Weights of a small GPT-style language model, trained from scratch on English Wikipedia: MLP 384 SwiGLU.
MLP neurons of a small language model. Each row is named by its layer, matrix (gate and up: input weights) and neuron, and shows model dimensions 0-191. Each number is 128 + 32 x the weight over its row's rms, rounded and kept within 0 to 255. Numbers have three digits each. A neuron's up and down rows have the sign that makes its largest values positive.
After each neuron's rows, "fires on" lists the tokens most often at its 100 highest values on Wikipedia text that the model never trained on.

L5.gate290:108177079122126110175137135059105117105170112152127146101156120139107132176104043170140133138120163083102098070107113077070133151085108157165114154138171188103127106162158112114185188099105111099117112108147071104148116188167115110150169134091152108140095129126067097093151161106074130173097119160145052121156121099109148102128136143066111122095147179081134117162134092094114083057146152119145112073124072155123125162085081118112079132136125155131147078101130152097174077121134133139126073185117152146112092162075041147119116178166095128111141119129120091157169163144178089122
L5.up290:112113172113102110133146163111205189064104130105139089164115163150105109123040153153150134172073092149079161118129115070109179153147142125111139108093110167070141154092089170067127113118148113155120116094116130106121085116158142142123099177137153146130121083050056182121117156150114101184130098128127121082153133195102116163120152097121179138157147164085116135206133140092121145109166124191108125131106123154198152196138153117082102108124121085163103079169088162124131133083147124115102124145104143163106083125094128106149101075123138118175083115160110145111181080150188185094
fires on: "ight", " st", "y", " b", " ("

L14.gate213:109147176110088135143074166137164155097152089100109150143138136129093196113141165096130090137116102129069129162112111124133115128126158065174148104216131114110085147129179149144157090190130121102085152144070100075126123131096151149155133188158111137100080171156113147178121103176197083094117106124126119154211178207089185147132091150125168111126089114184158158140142104089088094108097084042164140145090059162128158116152088124067111115141152102116118083119158095094110172146154140106197097122137108139125145163118127148071109136140108119102114090158107111139141156109148169175
L14.up213:149082137171071119169095063116090154115155082107169112098165151138113112099128154104160156112103108127164124085116101083123100066148123080074130142124141142139104137192094171143091150155184179143110058186112112158162123133084161164158111104100104100107115105108137146162101129112060108130091158112086133125124100159052118165145089141073120090148190122144107137083126094102099115066135173175134180126162116145157157133093175114110145162055112175152164170086066172130113091121122127103126115095126123147150114057142110094159136099105176116049081102130176080130105134120122096070
fires on: " ", "ot", "al"

L7.gate46:121139096142139095163156094128129103105142126168170146159092080127129200127145178089118134132111130062172093117052088133141168144098155114039132151187149121100185118088090143128126110066140079153143088156074176167070099112118182128148123177054121086146185173148124125131086097124157201168168150098092127179145097141130093113115100137176150079108119140173089136116062052165163095119064135167132117153110131139151109154078123106139102127125171180155142103146156069152105169134107113140138092115131168077098154168146136161149104094146119154115102128126090115130141083103110090121
L7.up46:142130106099160130097062123090157114078118221131109148085133115123181132133162156154152101135091179109155136121132125132151149125097089087097075158153119123156145125114100177066155106121179119202154140118091111126104128150153193167108148102118122128098096081116168131105122141127115133141143161141124058112173122120098098079121127058067156155172111087106106145159084138183087093073129171158178142168151124120126125156137139126141108099103168140132143133116101141255125138109168189133121068121144158130120133091150145141181155066158139097114129088134197071128204138094152125160
fires on: "om", "ig", "ur", "ust", "ic", "ong"

L4.gate314:096124101144154096130137093083134101190148073140141137093159174162187103118128122080090147137113144105111190118153137163121101150130153173159146134185100107150115096140129105120125100111176157134090131157131150113082168186110132181195114179147161099170122111117145124151184111164100125124144103093164142122117126045086148202060137138136117080149142173109087067133156090147128117130135156106119113136143062148131155155193126135129166090112130086082119077161167175109164172096139106122109168068172123104129152149115030086083102126129131126111052116170141180120095184097150091087
L4.up314:104101153189107114119116059098147126147149087145166119112118151177145126167072149091083090155135126128105067094115099080177094165155163106133162171128114097113163141106130057121170141100139162094102099135116168178096105149106070199117144128106160195106126105204096090109119151181065158134123125121167140157136176040091136212082140175171085106166138143129156108149151159143120050129148129155152098123123129132126127143149099114107141147166128161092136101134172137109139130145183096161117113098196109200078090146140061125085124148154128155091131150164144139107140180088119118148
fires on: "9", "7", "10", "ive"

L9.gate323:131142136098123121105114143139140167128111145110199106120075185129078145181151126143132118079120136107220082163102160130080052182108072113118174124128153159142134077161204121123091181048115098150071162119149156195085127118097157106128154143133177144120160142135159128120125101109108136084188156118082124147127083112125195132159169177120103101142109134106130149107136134093135157094155197086127156182145155113134122156145055150179115126163066136081150125113083063147141113166118075129164101071152119160114140148137124135099130104166137117148177151179126137135082132070174089121
L9.up323:171087094141137110112075136151101143089143192083127188175130139141096144123146144129170093122138149099133129137136133093126125184085128093148087166156109131161182116138150091101137116116095136126077141139100091103106167162127142131089116110141158151108045168131097147100116104153144161082133068111210125115177174146091138085133156151178096099123112168119114122152139159166174111097109179057127161151124148111133137135035122116102165099093112176111125160133133165103107138159117116131082124136169076126104068100138143151135218170088139067091142116130111120255135120187136174129
fires on: "es", "s", "th", "e", "ed", "ce"

L14.gate114:157169144144120177146150124121079146193133164131151111142118175096075095059051142134132087153096141156107084127077130158153061141076147139125113167157138123178130183148115149157127121169144067118093210074162147088137144140169106134129125186119134161157130138112119148151083136146102170172148085093139163068158104134133091138136121132130128122121197151154089170066102099148158128143146110112166116128204188154165204093120120146137075133149132114168041115063086146157129075107103141129089099132087102095127162115155102095101129083149126100162084124080098165151135155125173129125
L14.up114:125139116168118136120144153115086174138097173144204120149142114144138182092079120141096115155159076133118078096104144167200130138133108170131105133099109107151116131131203126145131100129106117086143141160089110142111077088132090141146101196089088201159083140183176121105082134058124124121120098084137144121109185123127120128152130111121066069178112120146120118092159140166200141127215076129184151149191146047144139116108096169101160119159146125128081135093179121096137103105122171096098113130133157111080090174080107048068114102165138105148130160078111118113110136140117150159
fires on: "t", "st", "ent", " T"

L7.gate327:138095105101051133131137142132185119142155142166150167050116146159087179102110134081069142139135151119161084163132145075080133123142119085107123096123118123102166119083170138109109063078134103101097164097130066127110132117081086156092190134107169172055126126155087186149105034145172086099172170182176127147124133167133152121145155105122120122220139178149109139096154091098150083105134172079131160092099105139154085172128157121098126090087164090115141162136101100155099139149113118193102125137138181123173119151085113069118152176104145181101137125139113144126149150112105144102
L7.up327:144144139131112136136152117099145134187134154160085191078126126154143087114160184148143081144147148167113111206084082087163141105099139130162134165141138112151165113101184118094129143063117107205106094137111105150146121149139170165126138139160141151149208131203121160148164095139139124126110132122181141156128100155116103086203162150141165134095145161169088126132179075144144124076147114038124124093135154080091105109157037173096075168102113098113129152163095091171150119152146166103076113155165158093126108054054121155096109128144132153170095088113112120183154146119137146128
fires on: "0", "1", "7", "3"

L13.gate319:123102128078077130145105149186113091124112188182106097127106115153148194148116110074137129099092121141119097103131192193134139118154113116174096158104099172094114097083145152128127126103108130139117120169150130198157100167144118124127124160110094190166110132111180165139191166126118107128130179158141125123140185134065105180169149124096118169107090135157110119160054085093158098180099137100146187137117095148163130053107131129127156073136189182139117124133149115113144124045127135126115103144111136175120157158104151109069229105099150104129175121127161091118078179085066129166
L13.up319:085099118131105106131183171123172130139101185126137131128140137093112158130106035128136155122116199108081148137133158139187119087079093112164138164042081133091066171110138185158128118089107127177107105110098107151207186137155142127120124148115136162068118090143106137165129112085171147179133142162154198104114089145076116171127158166135181166099107164165128100137161129134087082157093118161070137133097134156143115132119110121128050114171129114159059161110167134140129078120068132076137140102155109120162163100149098153061152127144131093117181180141117095158119136106179151154
fires on: "l", "n", " h", " a", "all"

L7.gate308:126075120135168126148153132170088170144132174124061185088131164098132132124135095107166080197169105134161120132095106188134157142096132097155081146147121118115090101126094120178121095066127165149144138140105145101140155104185094153111110135074175155147122181152106159065126128088115151161161118156106081142154189108081129085145096164185175207166149135114104121136151156147076075117080160130141101092094099088152187101145085130215085102142170130131123123084084130162093089104086097122112108097087106152129153150145086076115129141142164068150169111115124086066145092084124161112
L7.up308:173101129108192170131187146157106170116152171088126124143108130079188097172081124111191088102150113132144145130062135173141122139085118140101097139146146079133104122066122084138126141110115098111127179162072106167141121113129116150127193128112156118103097124153153126062136113141157088093169152154146087173111144123126148168138138164173147215142161156076150137203149172118110113184131121126114140121156131098130134104134109125132161131089122152176119119090054134179122125085071110136175084133103079125127218154176170122089170181153127150122127130164185149115052085103169171088
fires on: "il", "ion", "ou", ":", "ir", "um"

L4.gate116:144088143161138094106125128156174137164067204117122163129117172189166136165090163111125183105132054119082125109167140107108123146158122117122169152050161071107088121162144129151114112151090112150096128202121100105167159143183099105128140193107138144151144194075088134169086100141141141079086117084099107148125074089082174096087106107094087160133121146138053135141187186140122104085104132090130140040150082111143073098047099157108134103148149139135121127120091095128076123159093113139080099087118110104115134144167100096135133138128144154082133133102084129181123098129129107112
L4.up116:110086147108153163103162107146114150158138142177113171103179124153193137126171123171174089087124073170089124155063132102120123137100151120183173120169078095118169095159133120127136151058050110162116097157148111155159129049062116156069101052132161143110140142131129147135147146115214182141143144114196101147092099158132096140154102184065098127153161139114128154087180140156114112104164108119096128145157083099127189111112166150147115127165183073143113123111129150119116167155126157138086087143117073147132156102135147086201174137113121106138163098080137138129118117078173114085
fires on: "ou", ".", "7"

L2.gate4:155111131048160126146155088132078109094062111140139106121113168130109086095139097128133159157125158131099084075155081153125089139129173095125128075185084170115117094163103085141159114138140155123050122110060150182166143116117164133223152095108163100184078110145185182103129084145143088172145140150087122099169118138133114173120163081075088162066113159121090144113156115117135123133131126118104175095159116123124077153145143140094110100141119151067097121136145070186098141154154075133085140143065188203140135139167160140138079145104121123150161118090087096111147116099092101156
L2.up4:093190167200092104156155125154157147136166063080139153160133150108107133141110116145102112147185149112112155055105106054142074087161137135121142159111095107138149105111100170131094093150140092138183122138154125133184106081200090141079181168113181156080150138143133149105114136128157132098159142129157089148138179121083150084156092150123149137097108101110136133159211115105142155095138157134125067145108134149119117180170135081081146115092110144125111127099205096142141116145200062149047141185165149123065157145154111142162125117165159179120130136134170117077193099160131114134
fires on: " it"

L3.gate327:107162119105162122083151102097104063146107156157130088105140089111142092099167141145120086058153105156161138144078103153109152156093122125126150077126135161095187113128082116106106138145141129129142129072133164118055099108119147111115169092093106112114150141079150160108111113097152159180152111105121149140153094177128164175113078074158152153128119175162103140144166121141064121105181157138142125088148097098145181118109152072161113173222195129184118157168083080137108160122101098083121189119165044102129077119127180151102090119130111111090101089148147144163084203109156184106
L3.up327:089099115153125155094122093088152143134133126148105126101097099126132148165153112135135134055214129193115148127116121098056114170138112160078140115166155156061150094140122096085147144150124154127141111088153127108054092090119125131083097086150115135110165123094149131126135076097159127143163121116154159188118127146141171186140143142137131084087150157120188107128189104101104102151203138090137116114166098124125170123153159097175131163180208138144158163146079055117112155100097076061152161097166082085074099177095147118095117092115087112097162164110152082156089181115130192144
fires on: " re", "e", "es", "ound", "av", "ed"

L15.gate326:145141127159131170090086119097107121056137196136110107061113120185108140130137069093150092107130123127108168099074179067147099172136158173071096121120088121106074112120151096078100060126088128140125138109132128136094154137146154118101121096088081171071179185128097180169106176139139129140067109135138081090192127117097133122184141128163129125159097133138176101137175129146102153125104122139151136112097128114168178128188128136160159117172167101071096149172109126118102105164104123152156104176181180131140060105087150094109128075114134131177115032122092136112163110128108167174
L15.up326:175095146102110195154198107078150136156172159175165124124123150124122090139156156120122154109121150172092141061088078124109084169108103084144159116109092117106162102099174092047129137076123144173148103138186098152164161113149120146112127104075201166138174117091166145134154130156103150101118106092088124114207176061107168126090146083087134108084116138078185144147107099156116063128157093127137122177093150166058102102141144122151131108159133084116097070191172129112097066157200139086153163159160140091129117147106069149121137127130115123117108125108110115109145099117100157128
fires on: ".", "e", "ar", "y", "ear"

L3.gate81:136083140133086199132104155118139122110138127090060139112098094133124095078108131145125155078082157086118154160144134103092120135118138190170125143178122144154138137097143162179111127088118093138160165103076114093163123128178126090181169162101156120143155149083131141160136078080146127124151135178141107095158160108171153088098093128138109136165094121070099108131116095134116167132105126190122144141113121108153121122134211123141105128078074143198089133157122131135106137125127186197160139141190098088158140197217210133172093120102148085210159087107189155132156094168165140137
L3.up81:135163169130058174114125177133104129125184136125058166081101102193105109108166104147177113105114144088157128138132100108109141143103136187180117120188108168169144121157143194161143124137102154130129134112093088151142161082152143149169140162142176085119156126153113120180183114161112105158158111152134104129113163123137175123134104160095118105149091095116134094153115128128126133125083096130112215141108164123195120127129135117120082074133092141141075092122100154151184101151120206125146132186118152102163138146228192127223083100100110106182171158167165109106163110159146171169
fires on: " Un", "n"

L5.gate310:181109082163127085117159125106122174105110159151167198110074124071099128152121115158150122118196131081077130129139113147120155107106139170094147140142080178159041131089113160144169151135108094086096153136103069154143097109161221101128178181124170106097159161153155153112106200080103154160061133149048126090110103119117142157169129111194093147092114125131130137115107190148182157084133139133151110103122086187103139102134172125171095122080162133166156168113139160117169116160124141167143167134126166117124124146072126116124153074112118126126213134082117122091118171146123094120
L5.up310:159089102131101131139195092116117081125109146180162118175094120141134112170072109121090128175081156172159140157136101156137157114021148133163130129169058094137151111118143110122091119141151093126083187158097085160152075137154098094156156126157132193136134147139138134081098130167106092110112116120147126129149150135112079160153087151193137179114096112093081078095139159167128062103135135122153120144141176167158070142134168162140118129106179127128131107124101140142136105164141154101126146125125106170079147189147147143175155171094169168148077164029124069138064173089180095155
fires on: "s", " as", "et", "t", "=", "ch"

L15.gate358:141079092090122104102093133119096119131126062133073166086094099124127181131117118168138161133185126119113130150114211112135120160133165094115150153093125187122154179137135140121119110102067154099103158030156129092140118069102119091133148081107166145114134162157111199142068115105116186180167124087107112149108099139132116190171145124072157134160039072170089079117105137107162146135107117119146121100127133141184167174090162090136148127140118139113077195164105109113174204116171108082104150113187134149135126125143105115133108113111193115126086110154118161131098116054154096127
L15.up358:167135103167142127119142169173108146116123184140094113144159151145138103143218143122159102143137133086178133157130089168127139076120131111123120077110112116173112057181150189040174152126124108147104112064086140131169102123127125134109101105103150123165138118084127140181172147167118110166131219157138167162146126122148140110116116120160138092094147150143158138137119153125156088143112168147091117094068094119172173078129101159114077132158187094122143164123081110117106170166161116064152097157183062100152121115123082181092128058185106137174190128130129147139081130175127206115
fires on: " se", " o", "e", "re", "es", "ed"

L10.gate208:124128157130172176163135142135110100132121089125107132180159112167084160102110110051173100124109134116112172131115087088134107075101168107151098174116127139081138108150064138190130109139093148112127152131119099139117102140113078078175154141098142069129125059133162120148092164143110083092169113191189104183164158117124108093122184221068107112114136119132150193118134106098098056124143134129138141075088148143139187107123104185159158090169109158131145139157130067117109128164112092141187077175167211158121149170100105126144125107157092141104150081084121115122172082115085119112
L10.up208:078101165166122138180166105068143166146168129121123125112158182145204123164126200104110124121121139119122118131156113111197110094168130101180088175147110134042220092139090133072146133098159139128132107136124161157137138102098120109108090142175101108179160149152078129124023130108133109096141197146092115148118126114077125140143138108109148103134140146131180134160103149168061125119065082130123132176174084162126149167070168089155152134081143137104127131155159090079051073187103085106137129164129141148128132121105121111152119095097128126083161087141121190116105156094117103125
fires on: "ot", "id", "oc", "o", "om"

L13.gate76:115161107083200096101144142164144151125081101120146151141197100108153118120156135120127142115150119122163149076110138148129116150059141076099157126164141053131066108098185123151149180072091154123107164144182081099154138165114139059150130094157122168120111125086138161137072143125097130074104166099104135127120178100200092116128150152135135094100141149129071143103148131075158129142176108196186168084104151136105041112106122136155136076041110115122094172101067105129134125179100152143095222151070147126085138151149125110138103165140134120124150142168131148119100094111171145106
L13.up76:085135101099149116122118167118122101162119128133111101079146166111104122124178164171070094159132147077070119097046109111093114144115155118086163113119094145151170092147142093164181127157125181107116120171194127109103166111179086136130131109211174151138090135138197097058096147154095134128101110145110091079142161130156145142103140164136114070136147101093096125146132116191133091156154225163128164095124090088117118133069160099169152151130211115096184145105135153120076164128100157110142149150132077126130128127139188141109179107074151069148120115150063184140146117116121155094
fires on: " as", "ound", "es", "e", "y", "am"

L5.gate151:101126137118139149090080155130155109145134146089060198090103175101126085170190176093177138109166114129124115140193131109152123116118152129088144128154124140190080111127098123111076120137132085143126092120121053112098132153139198143107109133104078143100135148117154195145090111120125147109179116116130072121106144082175152121143117117141140138123106121189132075094162148143132113151194141132185144191154065045133193162107149137101117099131165099187176053134088119162188104106078130113127065107100137159117117117166112127149058163113126142131040133185133142108131167123117131104
L5.up151:110099204069160180070073112128127108078152170150087144133117139155103107127144181135164141114206122119088109119133137113122104140156162137135118138060135170154125143141155117073125128094103124201123107142126073153111137162080118146147206102138097091127122133133147159096135128106148141108147092116126092092155175142184187137104092148143110097152106128098142089112116169188185134107157111107143112183178125065087166084122159169130106099151119124139079134153057124178082061170104129107122115121115104142142132171101094199125090099199114102188068053159115123119132148162094154148
fires on: "he", "le", "e"

L11.gate7:149089098138090159130067171131114089094056132124096150148129097148109181139143129076141089168160173115157138174125105150179106085145115084112071184113141115071074098129140127155140086114131136070119108137093069124144144097189166138147138136145112180093124187168183163145085176192124123107135086144139178164082098069103182102141143136137124094181121109109113175120110071099060165095086104171120079169105111067166122134092173125112141141159146131157153147089120090113107116142130122144152130086129148124174118100159094188075156149143098157122157142071085210140124117135150134163
L11.up7:166131134147136107131117104107083147086171098066140137192123164116092122179104175107149106159122125136112134107087144114126156107157113119101056153182128138196101121074146150126118100143157139183112101097157150182143159094117068117123103123101136065081116157113167078196122177130097130150145080131116133140142160103113145124132120106158126078255093097134125124140090166099130125120144121114096175148061170078125158096121129056152119168085108134117188133143218110116100160165149095144149091086105166107168067085147135146140108117111134116110083155169113137163171160140119112102
fires on: "en", "n", "al", "u", "ro", " S"

L11.gate119:143129174115147147133143115131108053144195110150105109173162140126149144119128193191109088064178094150102056149157140146161095096135176121119157133131154069103164155108156127195136168156160069070133166101136119165106103091112119116146115132115107119123064119076133089117113098156090130169145120100150143117088111087143156130102115121170090081121146125155116073072125144151184143124157108162158144157076226130127165113120174087119132152111100119129083170084144120104095142160154062128149061066161102135161150174208121129106126122171170126161121173093104116120141164131071170152
L11.up119:103075097148081109130149132141141144185113160163154149075144184142144120063104174115177126165061131099179101109161076111186135102117095164128182176121153128102170147190126153156095184141122127075126099188110108130119127098132146139101181146111089081131120140113160121095153141133132111098149094096133115134099175097136167157106165158053129126201109109174106168080138142099137184092127116155148182121104131135147112123137100135093105121075130163140140092137139085100184175185174095114109098102075126097080115039180169064133135155108138067117105133129097093151131152093105066123
fires on: "ent", "b", " C", "c", " T", " B"

L10.gate56:165113136149129155139151132111130079161095125095183165108102106151182202155137160104154052060081116175136104109177166128086186168145129109186122130130112153134107148113079096080184104131119162111117131131124139134168177123134076209133148138164198158174158174166118128045137111129124147129176166138137140086178096166139096178144160149109135154161091079096159183112092105146178144153141098142113119142092123114174098136088128102127115173169147123064126135157126108065130135113109168151145082099123113073134136116113199120058157183107132113088107092154088131100095152080142125123
L10.up56:168137131143154078166214175139106136153128150118169134181107101142178142120106096148070137118126164149116103045154130098131112105146116117191145160148162081057128127128113128104154088154097104122103188140117188133131133081089132109124142168127123097155133095144125132091140121167147090157087129112169149030122065137124103146156151093148140097108159136130126152164120113162090102125134139081204178098137125170123079142101066194101166158181124124124129113120136141080158104107140120124177080155129207067124113145109150061176161106079156162095151090131090070072115131178139085130
fires on: "ad", "as", "w", " is", "ran"

L3.gate47:131099105088040079131114094114124187134113169126137114110144117175167130148143166048094086129070079149121104154145125099097145112146142153076108144112091125176092122147130137048167052074105095116124097142167113159131038093096199099154070132118131132090065106107119145099132129126146131164121135135126155173126142129151084139136140071078111152126104101116053169060170120129176128119155082161168104139141115088132123145161087138166083138151154122171162121150150114197094144170121106141106090072123099121119122170130157133153093109145125065120099180141141195159167116093113167138
L3.up47:116128072088143127111144096094018124142164184139149095192171139200159112162143169100154167147096124135158104101145137075155101121105107102122088143133163121106098123144136131090169073118105129147070143066153137167115096148103198174144155164141111139140155109108154118100145146150127110161150142128133123150137131114146168171127148068174091112124079134132152159128178167121169122101161063141153145176137179183125159116067138132137136122186134097212119058158156106161131122110092130171100106125195090140137170185115073096115144143176117108158079178174157157131123093171184125142
fires on: "ou", " he", "e", "n", "\n\n", "he"

L2.gate331:107128129115069138198070157103145152116171157095123120087143127134092147135139153108107086146122169124160110155084129136101113157132071152102146138124074092092131137139144085124136104149093094139075132103106110118139162186111109141161138151031057116167116133206151143054169120103126104098093136137101117101166101123135143132182111138125086106110165109095111127159108140108080064125115108129138165143072097124116199166197116143124102038151097086085170123094211153141119156119158105149146138104115166136150124218143130104154188140147138113094184065132144105131105126116152148208
L2.up331:142122146112102165176139163128120137101097122141133086092119140154118136160155147100118146115098144119143105129090155110143108144150174082151069147164151091065196210088133131154144205115121126140104067096156117143040168111152135100119110131122112074153164095177094116171098086138128114132093120081054169103111130136057129154171106103104148101096168130108056078080154135141165064159104163158171158126127107167158162159118107106112120089148125088152147143135163109157140141130117112115147179111137122132158088116114138159086064125119076086132119118142141121181250133094182172164
fires on: "Z", "Q", "if", "al"

L2.gate373:154101045171130160140118111117083098075137123078139166095112128180103119128141121156091163172068161120095185132164178160117128162139118073125070181120116098150102109137181198085128074159135118159040155144181113118148115125097115174150119179075142115150167091167134113130156179122137144094107147152131163100165107129160177181196109071139153189133126146127130062154161115123142104194132134142116095096080138140169181165123123133101035144116135149124148126163148114133149124090136151122140144172129123119164153179113132096101171135147116166128153132143171098121073185182125077150
L2.up373:106106122155137201096156156139066163085112109148156102161072107134189108164092129088083195141054169131140101123145128132125093166136127075113051167183077133094113144176151177073118164134115076120114136175120076143164105149161139143090132163128153127134119087168057115124185145132153153121072111121047129159135114132156119111064074099127191140157050126084094153158163107147113089143094150121128136144094143186119102156089151133146107164148114109127129104084154138130108116110099180142100173155142089136143143121144114105097143174126152101112134095102144081117144210188136081128
fires on: "ac", "s", " as"

L7.gate130:188154132089170080143132159138137169148142142139125161160097114098159141114140097131125112151160126119130114165103053139139139142062140120116146125144168124141164124051080153166168110148135131143141125149114158151147138077180125159231096233100126055141150130076083172118122081082108178148134108111099159127117083106120127130197098097140127183154182116122162127157108175163106116141110123144129175113111131135091108167090088150145136097104138156108144063048120146140112168128133105112063142124140189097127136081134071109143099196119142143192148131125139102106118054174143072153
L7.up130:092092092104134166139116124073085133115141167136152086133136134117133168138187110160180097128159057104124163135150139159161081102191138115090126191160130126129098073159114179136112134082162112154124137158050119134084181108144131164146139112113148090084160128150093104141147077164138134117150111153175155151180128085098068150091125102080123114096164146115156132170128136116173099141066129104179075156130061124097103104091087139170095115142192086112120161202118174134149085078160158111126140117071059138121158084226143113088102155152127142114097149165094092130161159122086129125
fires on: "ig", "om", "ou"

L7.gate203:165130099178116152090134174147175143138104068131080111168143139042174080161147118133188100139127149180076095185052150154102111097168147157133125065156119121101145165161176068090142093152099150171086139096145127119101136141180125127119150118153113071075156118165183133136121104167142092070116137141105112116097113145110091183144117161127137077125058135102148185181110144150104112091064108124118088164103121117113094150115136171189094135143126126124091168128125086171143130130134086134142094101086098156088171091106108141111169083173153123095183137174136114148163176121162202146
L7.up203:138157129179123145118086189137154107134123076075125083191150154129135109110190125132155132130122123177116114097109147164162164116178138165091072094159125127079164086098162108105163110113119143185133133122130128114061147115141096067143174151164160129081148121135101122116140094139132172050072100092151154132089162090164072172168151139151110076102064158119133212129159119202134117131071107109094096163129135103067098125127111154141199153077105112046155111123163112095067140085115151119105100140078137148119158071189144090123129099146155107114162127183109130114171149132126132151
fires on: "ut", "ent", "ist", "al", "ies", "or"

L16.gate158:096086147144119099120174199097098121103152113175154129129147133110124148133068113117137130124142189148073108144077121092123097112169149141196158102060130111067145177120117135073142070095137153096156172099146152109146109170154100135139122096163092144177198137086157189141111106119133173169148116113159169111108134126159181144142094162169151190164136134116155121130162103223102191091141098147115185099126060131124130119093145144109162086173182057105093103168068105082177120118103120139121113136137134104099165177131154146105115123089134089152134112176145072152094191113094152111
L16.up158:097113131136158108144180131070146037161149140123148078090113128121052134125115163133148081149127125074121134105139155137140143146100119143168154053127151187099161149106188077106163155128187125114057115191144162108139075109147073090157129128094133136082200166125062072121100103066160130182160170096138148107138171090139159103125097143148097109126130124091155105142163128168172107146179099123138181130080122120095132122139130121127157134144103156074116146154075174164147142178134128107093115084157073126157084191144075112122136109167090130112105107207113178091144163139153124110
fires on: "6", ")", "5", "3", "9", "7"

L14.gate53:131047110117148137101144175100125131134140070141106143138189235135073183137109112160120140160074142148123118134139120142171153138088179128138134139145111103129146116118129129182139111161077178150091131112163095125118086103086154150141168128155143114154145113107155172193171133172130152101099067120090160169071174121107140081166142115124085106154154160137132095182170142119140073092165038097180100112118123109138095125080145188143117134155115122132091144077145119107094154176077138082124086071123163154147141082132142082167083123086180124097090166181167140148117160125172100070
L14.up53:071088140134105198092129162127067182115112111100153117094069113132126110140145119121147129163157124159155116157150104170134173147165112136095136090143080145105127172152101087124133114057184088206134082131164146126146160145108154198141150141121080140095107082089139183159117164072117186143191092133169126209062092127138077133128161058131137089139139093090078145119145146143144152078129113136073076114112155144184133087097137129090171152108103126118157162159125122099155154153061177085085127133129084125171173145109145134163163127093110087137129136078062113137116141096171157122
fires on: "am", " t", "ou", "on", " to", "ed"

L14.gate143:122111157122156154098187152128128118180122122147117119105173089212128132110106164122144154137093106087120183122127129199109133142095137087089185107164102133147140088089124073112138132060139180102117175125113099093108176153114120166090139047082136189165086100077121142152099073142069137161179145119148129061117128089104164085168143194109099107111190135157128116124129095145151127064118136166117168137117107097122088154079117191132183115097117106173132106127149088146163077160141073081156119154130153145125128120135084141132111161111191131113168153088122121117207107062153164112
L14.up143:065129157172090079097178134098165129159115119103159107096117151168110153118122164177150136139100153099088152119135127140098119139127140168096161098132156144147145097142150123105107159133128144137177183164130094109142159149104150125141118129091079131165164158152200150111214124103081101068087184121125140097172153078143132087087133143098147116061116118076154138103105094140123093112152136059089110128044134086145176121125106088136166132172156086083189047170127192099126134158112107136105102161096140133123114147076035107164150124119136185091187138162157138112142179167119084085
fires on: "es", "is", "200", "e", "ed", "199"

L3.gate21:164167099119090127128139157091119151116112116141131136120102151148128106085124073119180156102105169068128125055127142129105152153049137132143110100134194158139187124146133157155116110177067121157136081084119105146139121098158200133158137113142150138183131107133171128143157125137148120137170186156159041104153076157104100161156142108079153106114151178110102051140160108143128093126158147151137108074145168117156104073099123129116116102118129182163100146193185133125214065132170131061139132213129156166118142186124107132135152170124106117175130112168146125074162188094163152150
L3.up21:103183097093135134102161129139139088085118154137103144098143166121166091114082100122096115095094199103116161095131149168113147093060138152173142100158136071146120103151075117129157097183074125131116084090078097161093115126179146146129144158123174129173099169075154140121158106164119085161165145153173123094119109175109157158122117126094196124116134155120077104134171082119083095140161115152145130086084170113142163194111090160105112126135152140140135180165146136173162079129156153082151100206165115165127160180170103135196125134151131118146151137210125087075209120108172095169
fires on: " it", "ight", "n"

L15.gate249:166165123085103217100104166076111121103102044124166128152118161149162150085186112123185076112164182164141112145108131156121161147157127081148121093123117098116164158156137179149150150066137120113186090109085196168114147144128141133152177104137126082138118137138152142150138156164139148180159142148202142151093141102132103105093108161145123041069065116090185100112048125119106140156100086091130120159110112130098157111169119126123085153077112161080160169119115055085141135088093082125115116150096183087147140159119151098145152156130145182076115133118149099179163108109134126133
L15.up249:124133088089071116143145145107141094147137083089152117187123060161115087143107135168185148149184166199137137139091119189115153150149116127198097105115108142110115145101133117099184141137090073141123114080182146070122127134108087095151118128134159102133172083094150116150212127063090130165142192094139157149090155093167102204110139131129097151150098131099118150130125152152150083081102159108161123124182121084112147130124181178126166155155088142146120118142122135175074162156102115166098113168148127123072121074147069148111158138069145135118140183214159107155182086131125087112
fires on: " w", "ent", " The", "ut", " f"